{"intermediate_size": 2560, "parallel_block": false, "init_std_qkv": 0.0343, "lr_mult_down": 1.5, "warmup_steps": 200, "schedule": "wsd", "decay_shape": "linear", "max_steps": 9758}
MLP neurons of a small language model. Each row is named by its layer, matrix (up: input weights; down: output weights) and neuron, and shows model dimensions 0-95. Each number is 128 + 24 x the weight over its row's rms, rounded and kept within 0 to 255. Numbers have three digits each.
Before each neuron's rows, "fires on" lists the tokens most often at its 100 highest values on Wikipedia text that the model never trained on.

fires on: " V", "V", " Second"
L4.up540:127120114130155113120093113121128126115147087160114136152178144173116167147096144088084153147105167164173105119106119109099131119072114117158076131125133137141131084123143101122131101166123128203148112134131115131129092095141156167154104126100130104125142120208126089140115079121173107125
L4.down540:136124156174136102148106120090123142117158136132112127116184136091128106165134095110114174128134144130143111134136098124092178119091173117130140149133119096160112149153131117155125090139104135167099099123145086139157099114132097135128099126110119160152095118135093131071122112138181072098

fires on: " M", "M", " m", " in", " In", " McC"
L4.up2017:167095145157102123144131112103119110099155150155119131139108090136110133136087125111098138149129123136122124092131136141120106106160149158122133087155104126124124114152109132123109132096095090141123125102108096181183128134119147126159118105102114155140083117104125114129127129148068114134
L4.down2017:142128143147133116095137141112111141083162152116079139164065140093132168137156132120145153150137108134114157148182150133117126121164128102146109120130130100112138149131077121133108142110141134091124165102142112140102134117103106113134126143143127208131145136094148066154159085132113125153

fires on: " H", " K", "P", "B", " fl", " V"
L4.up253:128115089092141132167105145164105118117150122143137128122130113092143119115105170117095183123093132121157125119142098131136129161084144105162117111123139175105123144161126112175117123087132125144165168121107128108155141159125117128136115102097156105150152102092105111149073113140142106133
L4.down253:142153130139103125141081100096162104120132112168139156148166103144101124123132144135128104112145095117127100124155119139119142134139112097159123176137094148117111132126125155145153139081174134174088130090143118138120145106114143117165155114122152141075132103123143124110103147138157122183

fires on: ".", "a", " al", "é", " T"
L4.up279:100159159133112139139132126154122088148142157153164151078112103163171124163125173138123107098081136098128087147083116108089137117123138124131145105127134113134136119110124133136112162094103106128085117149137154108161150129115114132143113165135128145152159138161133173133138174136113140123
L4.down279:111176110140143114138105134146152113128143167100086102133119115182158104132162106142126111083095110141087141095114115130159138182116109129144120129143163096113149111143154134105091092165129137150123144135157146139160138154103095128131116128120187103142105078149140104093105156165094126100

fires on: " O", "or", " I", "I"
L4.up1445:123129168112094093117147182157075097112059117149155161104098143141115103117128128108103150116135169101117107149138131128123122129141166111087134147145149110129130151082106160166082108118136151132117126136110162087144142162094107127119145152144114151120110127112143125152098150157105126144
L4.down1445:143085156140097076150111132161160148130123137156157130112135150157088125166105094153125107105138090128101126112147139141173144141138145121116126167163173111119139132113134172128135149127145162122098085165089117142094122120136146133125174104165102121141100095096101108150166143141127095104

fires on: "h", "v", "s", "ch", "c", "g"
L4.up1730:179134121153157136126175134125138111112130154139098062128130148164147153134076080138137128176134100103133107175109158116114136125110134153178101121127150155159120128102119147148114158134145156152124098098085138136093101086107117113157125124118083144115126089129116169089116090102084146141
L4.down1730:106088136105101148114122154150154139129091075112115094140102134131136166112149143087097131149164165121107173129087156118162125088096171113117108138150101064161129119143133119132140153125139131093135154187183153158166124152137117120095157110147168136132120148104100120151154101138096149137

fires on: " Gu", " he", "'", " br", " Me", " most"
L4.up964:146157110132133114141139084109135147122145154131144134105117112110142106087115118121103121102132142094171130096142078115102128160136109141143102110144121124118120096150117179125146149122100153140079140139164128123130113146110141120126135150178120110125153169170085148116136129153097156111
L4.down964:097125104116156118117125129114116124120164116197116166133134121142150113129136146125139103096122110104131162107137122071129147135131169124128135104138150126134169116147133134133102132206120103106108144146192095125104106160112095037137121121129072133125131130130150072138169119138161146116

fires on: " on", "\n", "0", " under", " En", " F"
L4.up2291:119173097134110141113133129132118160123132148081144120143187112136122154127114110127110099120130131101147133102126115132134098116158132132071104118159186123141142099093148101089092120094127074123159185145108149129130156192045098126131159120104105098157115113126144160148096176100116135165
L4.down2291:118092107109110154133136123086126125120126083145122156075117102110146109153175152123158091145107128170114115117100133143091165104119111087115147141100142130103134140108109149100120137123134144101114094121160191121112103149131095124166077158141156073106176157119092115152132119105097125159

fires on: "us", "ic", "ius", "so", "ian"
L4.up359:106140140126134179177155132115156145099125125127142157086129128150100114110157112167114174123109145140130122127181090093135158159137107130121139152143160115077131106138120148163163134135117150176106136121143173116143138167119133142162103120142164116165133125104085081137101107115146090128
L4.down359:197141105118143149093124121151121126104131144099135096171133103157117097142098130105140127142157091119151107136120146163123145108128138135090152109149129112149155154107126086132095161132114100149116132146157113141109110116102109116146127143146126121109119146140113131128151159104107182102

fires on: " Art", "2", ".", "in", "ac"
L4.up1087:149126127119138124137135090120123131154163099134143132142142108093077136125158115167103099130131161121138140108155136151140164093129127155123138123137104110148117125099132095121145114120087132114118099184125122157118160104144110152118098121127124158107117139083110158120095121115136167104
L4.down1087:173115097083136118133127122104124107139172102137102097171122116126097144177115140109140118112056131142128168110120143123149093108081114121172092126143121073139141139166131150135135161138122134137098136144094115175129120138117152103126122107112141136144119124119144147135146112196126161114

fires on: "G", "g", "C", "tern", "-G", "x"
L4.up1459:131141146176142140134116109109092108125107157127111151136121158093128144075123105158103140139151137139123095184131125100096125132148109127147102100116150140106144144114177133099114171108105114143154152117142152154160121112170136150119158157106164129139117114128138126122087128113137116118
L4.down1459:157128111153153167110134115125088106158154153136105102142125131146110127172147091080148121181134134132146126136121146181113134122167128145101126138108154109133138090125131155144128092108113099107139093110130150129124131096113133060125133153161120119146131103154077090089090141107109124132

fires on: " =\n\n", "|---|---|---|---|---|---|\n", "f", " Ref", "|---|---|---|---|---|\n"
L4.up868:149136112119159094134149127126096124172131121150175109117106126157129135156144089155121128109101124096169090134126146123135079165132145085116132111132092156140121168124146110175105137124156130128097131108140116116134148109118139114119120129093128115118109162138118134101111093111112140131
L4.down868:128105134164117119134144100130162073153086116155143118142148132118132093132121147115102117140104091118144167143139161150140123080127084098083137086134164153133106119113169147098156096147121145122154136105110100108132147117116121140167149156128090130123147123116131089149134133125134092127

fires on: " on", " until", "On", " On", " th"
L4.up579:115149110147111093141100145119078163159161122147128136140137141175163098168107152123125132130167117114131144142161159123093129151126135160150119156119118120126136152137156096122121138129154138140128144160121148124097130136117097134162159109119081099066094119113119146121086128133114130200
L4.down579:136126083150114175101133154102069150126075159137135144113084117112105130105125154129135096164153126078131096155156124148107077147075118114146142154149126134114123155149137146114140133135130149094112174121148155086128130126062112169085118149140109128121139169133078124131106127160113118170

fires on: " c", " C", "C", " ext", "-c"
L4.up2182:115118111127132104120129146156156124150083120149109115091165139104121125087160108131144133118101087162100098146141154135097111150151103114110100121135147115090124159118103076121154162143131118141174156136138167150104152117147170150120158132121136117100108122137104122120125118140151121135
L4.down2182:123157129132122123111137106101144101133152143119085137115124153182105067123155124161136139154123075082137075073075133101099157110180131114124116077102171111123131139151118116137103156163147132119149156112125110109122157159144171108143144140112124133138129128095112088144141129116145168142

fires on: " t", "T", " disc", "-T"
L4.up2082:149106123101124121131164100176169133120138153131104160130117136138152154105117091169126128123124117116131117114138199125174127130153150072077115129134100099179127095139083120127132161108115150099128173111135151100157126126148164139101136118121124151186140112085162113135137102136153087154
L4.down2082:109123154140119104115141108112137100097109097139075131112100141125117149152159057136144138139087119128089105129086166111158129158138122109103137133120110086145092109149119127107125131162111174084124155158151135128101109143097120082120146103122153161159108092107152111166122111135142117096

fires on: " May", " Mar", " car", " June", "May", " April"
L4.up1388:110128133115117161116109136133157120130135148097110139157133123143105073089145118153112093162149109146178135082112121159150178122093113123159148099130089134155102176148116161107143111115127107112139101063136132102108105147161147107130131145136151144141099118097127134136127098142114103121
L4.down1388:135120132123140145166119103139129124104151095154145196111099137144143098116132106151114156105181180142117127103142123123101117082133141129142133170117126092129160116105097137086113124140106173123135138099116123136112148148096105071128140098157152165104132143126128138093131155136127139114

fires on: " in", " Se", "ae", " of", " In", " A"
L4.up1004:120141129144107120119126119123144096122146108117104117114141150143112157140051132105138156138129127148158149149118130096108142127171150127139155133149145183121184106079109157103153145109107089111155153164092135066134098152088130103167132148102130146144143134109149166180138141139101135140
L4.down1004:095113165170140149135124114128129111117134120158130148133138139138123160113090127140139147144132149082109126191132138127158132152126105135180153099169140107106146122106160130126118143151115097153127128138083148103143127134126175123100062147115060134099101161178138138137147062115085106122

fires on: ".", " |\n", " from", " in"
L4.up1736:141116109153123114098143154130178150111121172132177107107145114096137136128109123121136116137163126135146103099181138086081111079096106145129120139135112122102094078149098155141156167138086119101139155127126130163146088177125147156111110146117118164080078177119137104136121128128139161133
L4.down1736:085113127113080149165107144129128105127109106132107141155157139127129145147163133131112121155116135120191147138121126098093144138207134078097151081136126127108145125098111150118137118129134182130118112133084137100112123139093120107155145130138133118154136119174117161145135109146091085118

fires on: " of", " in", " as", " from", " on", " late"
L4.up1114:127131154146131134145120090142147111133113121110113161120145116115092144132135141144131135135128114086124118120131154140069100111115169120112161120120153120112122111171156057122122145133126121098123137136138143085089141124086099091111105118090104166108099146094089143103157126110133085154
L4.down1114:124111078128154099098110161121116158120173132119161148080139133138186128137127149128117158110120122161136091160117106115143138142105100119114089112126105123174129127123102145116136164140115188149096119098118117153102115125122134115153164178186128114125118124145136112130112099150114143129

fires on: " in", " of", " throughout", " among", "s"
L4.up1032:115106127105120111161104109155141144109168120097118130157147126146105117130110116114116151121081066142135126105102101130101093084135143116126116137151155120095106139148124117122140137120084140147148120121120131098083122166128160129149163179124125115148084135109133140094136129146178153147
L4.down1032:121138087161104195140134115080128119189125108130106132124112130099116145118115146135089113127122178120178110157146137119148116139153140156142140102106115175143099133095098120164175121137091099133138106101123125156104097092120141159150134118147134120160159129089111089159156099089105126100

fires on: "0", " Central", " ad", "erm", " Party"
L4.up578:117109076129111146125140127149151124087129178112112154141150129099148139162135131163096131138140148112131113106147103124116112175133128105148155142151167147102133079120130145158116100134114090141150080103096152122128158111158105122132123145150152089129126165150104078137142123153129118126
L4.down578:128130131122090127119080109097155144156169135125138120106105156104122160115087078127120171146178129130156124090133107139124131151095170149085102133130112143113165139151148160122128132135148122149134144137111170158106138174144151126132134135138139113131078107137143132133119166120153138126